Weights of a small transformer language model: 14 layers.
MLP neurons of a small language model. Each row is named by its layer, matrix (gate and up: input weights; down: output weights) and neuron, and shows model dimensions 0-95. Each number is 128 + 32 x the weight over its row's rms, rounded and kept within 0 to 255. Numbers have three digits each. A neuron's up and down rows have the sign that makes its largest values positive.
A block is one neuron, or neurons of one layer that tend to fire together. After each block is what it responds to, as a language model described it from the Wikipedia text at the highest values.

L4.gate803:168134129144178092163176183129137127092152098070133120105116173150109080179091158075113145133132105167185149148120145192069055125086169171125172129132183102103134176124148127113184151118131173096156175127169122118150109104089104044146141131120121111146117088113134091101111168128051139093
L4.up803:116101094167137124115089126129157160084126141088135094180102139150114171098157130110108128107115097063101146135126079143131118121105152189143109100165110091092117113142144095182135036168135075157098173078129102100136087140132127127149152143143157147154137123117029097073136118077175127076
L4.down803:138134175177142128182162177142092136115149150072103145147121139136110087110141119171083195135157111091102106163096149128088079144097124178149173157143168118126143161105131106130204161132081177131137110135168157154095108117119095055107146163147126129093114116099100067101119150101116075106
L4.gate3577:074101140078112101123136130145163135108140150059163167135139110050128097131100181095167172120105145138099119130163180119159113076176146170186187084178104108117062206128176090156191168101127105131105122132138186120132150080091098115092143094100140109145184093135099192121148158119140146144
L4.up3577:100123104086131161109136102159173116128131160081095111147118070124104161131096192112163160092203148105109132130159090130161132120103102081108153100169145121089093135140186095143094135129132166083146145150116111155110102111164157149178152135109082134094161102129093174155078127185156148065
L4.down3577:117114155119163152127127091172156108125161120094104117162134111116105124118116136123140119082198134120097094128147118129151130170134112086127126141124138177139072090134111155114130097106142147108129144129162117122194089049192129190146122149103141129099134126126198133140114077161148149085
L4.gate3948:104134152091150167132113178149127117147167126129144113111151104099120103119132162076116157107101129121075086084173083122144118103113094141174123106143170107072128096128146116147180156087176129151136121135151117191130142131101113122124144119079134071097164153172104128090118104153137099163
L4.up3948:101135123171141098129188092116155116127140165042146163115120130103152140123168110126153134114118140080059139100141083103148101080143119134105092132145068129155122137126184162150146114126143119123112133169174156162106146139146143095092117158066162121138183124167098120173124144140181110120
L4.down3948:114140082185134125164119163125150139127135123139144192110114120071154149149128084123168131123166172082152144132107137120112119116165164129113132161115076101175159149110153157135018130187150106121141102141145118159126107110141130121138103107115117148161131146116141134131089131159119121121
L4.gate4108:132153197121142142109092109109153159070098128096116094150159180109144115132061193131177104131189113122102150125168123131104149139126122140115121111129154168083105134127203127140124150139128174138097101086153169126180143119138121143063132109073117091124140109050118057128096201148120107142
L4.up4108:183077148152102084077079149156096177103133099067115104118111186157167095159159185161113131079132130144129101137112149127202186112145092155158089183083153102130139144128099123111177102117116116126111095137129164176117148058155072112144134131112121180119143140106142159099159150164135101118
L4.down4108:173104133160135171159096108147232110126092169158130154194120147073114134129100126136159147140177133139104128123125093171091134095129156117094110106092121188088077063075158138142013201129114152099147091103098151080186101139113095179120156096124057116131186114134120078140106168105170106157
Responds to: Surname and name-start tokens. Surnames right after a first name (Ward, Smith, Fisher) and opening pieces of names (Ow in Owls), often in sports text; also low, high, Win.

L10.gate1248:108146121133151071125147186198122188099161139080160112119157121132131138185135177063119152154123150151096189173089122095100136122127154142121150167179130096164073129119192086088177108137140167107104105132083138096158160122115158080160135120155136112102174063099112132166148117081152153120
L10.up1248:146070115133156132123125100178101129086156163168100118151109093117125131152135151044112142110119151141135196145132120167150102060093091114137133148155110076140115099124115167139108109122107153090098084118184137127170130161137157189186122163139136145131100152099050112115146132032112108115
L10.down1248:156098091135133131128130117122194116138130141122077078169113105110112136118143122071058119116113177148167131093156126117117165130092165103146176071147081134124070111127119066074127126097073168140122097136172141163110107160136105131169126128108156178132136140111078085118168102102184180096
Responds to: Surname tokens after first names. Surname or its first piece right after a person's given name, often in tables or sports stats, e.g. Murphy, Harris, Gobert.

L11.gate369:133124128145154113200118145142091109151140053112136161112144066131047137068127087193084105133142112115146152165053106097127075178128133195081131129111103066047079156151138101119142144153123125129028176165117126097070106172066101077134140084177134165175135124113124115117103114079155136169
L11.up369:121054152156124117125149134091069122154156174128092141146129110079093124143133133135081130117103106178045171171135196097152098184154169093132114140108146171117111163138109086126166096096142127089073118064133153161110155064100082149178131203101110131103063119183135165200107074115080144149
L11.down369:108188120098085152114140053117116097137082102087081147129119124137073113117226130141109144157139125132161151145122164166164082163117150139160144094190080107155142152133115110084137131181156127132116138158183131168158163177045076124161129123102122141107135100107102122125104091112151097119
L11.gate473:182155100130138085172104109114142117127137178115078167141140200079122184111161088128117161116125154121141131171125092153141156102080154140191133171137190103109096113125107114114143133050081153112149112061180157126113071042119134110126155158150159110150124150069093087162147111086192159140
L11.up473:130135157114103113148127198140093135138106091126171088150177154139144111116118136101139136101059142154104103122133129127088115143081140148140150135090132125125136199149138073140186114117111067110211151062135150052168124091124127119151100169080118096161151127090166133079102100128110133148
L11.down473:104172127185184124172137081098206114115123156123110149185093159118115111124117115152142106097162179058162133108154056133172068111063086149131135189145186078149125170134108133125089105154091134128143132120145101091177108098128131154120123140144157153169121157135101052164123138089098100103
L11.gate3083:121105139142120086184138163114111198120110124113139151178128156149127172148150106036087114110093102122167128134104165123154131170095139161170187136182155129108112116155107059115143095146158124093122193111141170169113106170052089128142128157150164137139145169107102153081119098158116169112
L11.up3083:188125073098096068187077151126173142129124123137117160152058168112161141139103107141130145169122103118100105088095095158111105100103092145121140169125085103105128167172102169160134139117055084100121143144168188144158142149100106102106122116152153158126149181086126079104151176111117118111
L11.down3083:124124077113111119116132127139120090077113085086198077145151137110119111147203118111153097124097121121125113075127098137080101089166140184124141133145075141177116118167064070131141120149122104090131144149124107141192118148118175120040146138151223144092160135166143145148135173116127096144
L11.gate3267:126104113157169161157096204105126124078194093103135113201172103170065117095161076144113182090068114116154122082073138090107121178135177172155174127089133098135084148144103159106107094137169170167146191082175074122180142150155068095138145094133141094101104092121140149130153113100099155119
L11.up3267:100095184113132099101091119176094105109097156137079172106098164072133141110105105139120076129056106077157161174143075181101062159105171096163130102177089075126072173092154224128177131121090111103115214066145128123170107129101167094122092166112166170090131125099093214137080094120163108117
L11.down3267:091112111134134168085201155114149175127144123131110161157104131145175110122168111137168141137133167072195088107092144104125139106078111119156145145110120102132088168127137133174152115107109142062102136145139105154106170152132108058110143166120168136061163166157087118091111107179122165149
Responds to: Surnames after first names. Surname tokens, or their final word pieces, after a given name in election tables, sports lists and biographies, e.g. Bird·well, Smith, F·ergus·on.

L4.gate1349:099099150164120099124108124128107145118165121158190167176092075136089170150112179155109164176148121170100167127096134093155115163141153131129107130113135121147084102144157192157132137117160179115073134149096137161073127121100115058109118127169090172135177051102146070121150150154150135184
L4.up1349:076142138111097138149076087048104144154139110114080108151134194162148097142119093151123107139102130150087063123078110145134089176166113159189172138094160142164090145123124157153171141146148147128138151080147171077207167080159124093078100174146124136186170172115131179086133138078094141162
L4.down1349:148180136141172144103147049242138186121104085151106169114139056130115166122086168134157189171138160123151151104108122116098190056091153147109108181107147124080147090097163094096104164149060100131085107165085146153092099146106156128151149125155124162075136096122152098141142152175148116080
L4.gate1484:142125114116122134163090157114114133147100136118146158131155139201114169173131199122068151107092244153140096176086162149145149098085130152109145103139100122171102185160052140101207087123048175087102112102139185119142168189123132141095157193118139175119112163147111114109077161166154137132
L4.up1484:165083108146184128123151110168094155163138099113111086074142121111099115202099120061139157215119168187102124164189162144094178154133104110152080104150193102148081122114127146202074157136091143114125125131118114127118161091131125166153107140100147073142181130035091140125109117162103097162
L4.down1484:134138132111126170165085091127165097118118115120133143083170117129149196177140142134103132123089201124160124187134106111152139129132168155136153119106151142151077144175105076130092085134133166099136108116191174125103144112109167141068128168100144197118113150131102138118119144124160097135
L4.gate3435:111092132151153108060143097108144119125105139128140099132173162122112105129085149081108111166155123102173159100048158102163174080150131131109110175151128151168090148062077123167161147102118177159130176075149079133143104068157169091151126120123137121099114085218185071096059137177124120073
L4.up3435:172136119083128181136140121137132177074163082128121127059076138144109130144097164103081095089072180108150108121111129119116090118120145130122096208109079126128134084067081084141123054098124087132152122137145176157169147116159069134179144177168161124142096092139119099208096103096108145194
L4.down3435:142095155112123125147101062159207126160123115120182132100122110111127152119170087156132150112123116159088124166143148110092113198151115113164140093108129166081121158128161106103080132093192122096096079136121127145128106150095110159123100082158130180170149134105090157079185133115099147175
L4.gate4268:098151134119157130126152095165163103080129086166107133187143156125123095079109171136138107095128132158127153074078101081100145143105077132149118098091115105097117129124113111136146111163137104113181088094118090087107116114109163036113177163110115115150090125114151135122128097145105070139
L4.up4268:122113109167162138134121122155140143104122040177167121115133094092133119145096141123123087121118173121133088098174092138133171149117129136159123143098139137132088104161123089098128191107074145163088114137118139124089075178144201168100108189193145140147146125151111122101156089127168165135
L4.down4268:156173162105159113117135228132000095154110153102151118120164152189104124100179158148124161193140136099098142115100161122138077128134130157098116131151158144129139140120145170101088119176096112131143155069113112160096137100104079143138146088128107126083152098145133172156165169117142211137
Responds to: Year-initial digit. The first digit of a number, chiefly the leading 1 or 2 of a year after in, from or an opening parenthesis, as in 1992, 2024, 1874.

L10.gate328:149114093031164079137128191107125149130094112131114193079122121151132134113102162133077163117125121127096147159102119150116104140100147116218160145101132131126103160124141074071190117172114120105128122119094107109123106152093152108113066169126197162119140123164118163120120057125121147141
L10.up328:099102118094137075108151143117102145173143114133145136115125105113129133019148146110090096149126096134164122104122136145105078111103170131132103112073134136100096124142197131154112108105133139111091164134151111145073154146100100102063138123149137167192147128168148110140098158143022168095
L10.down328:093090108112174100124143109126123169151093124138118160000098124121133124039150097103106138098129098145111116155181164150137088136101137119140218162059155125152097132142145098097199144124107138093120090178128169147122138162116171083114089180064113157210105139108155187093118125167126158098
Responds to: Start of multi-digit numbers. The token just before a four-digit number: the leading 1 of years (in 1989, born 1995), or table separators and commas ahead of vote counts.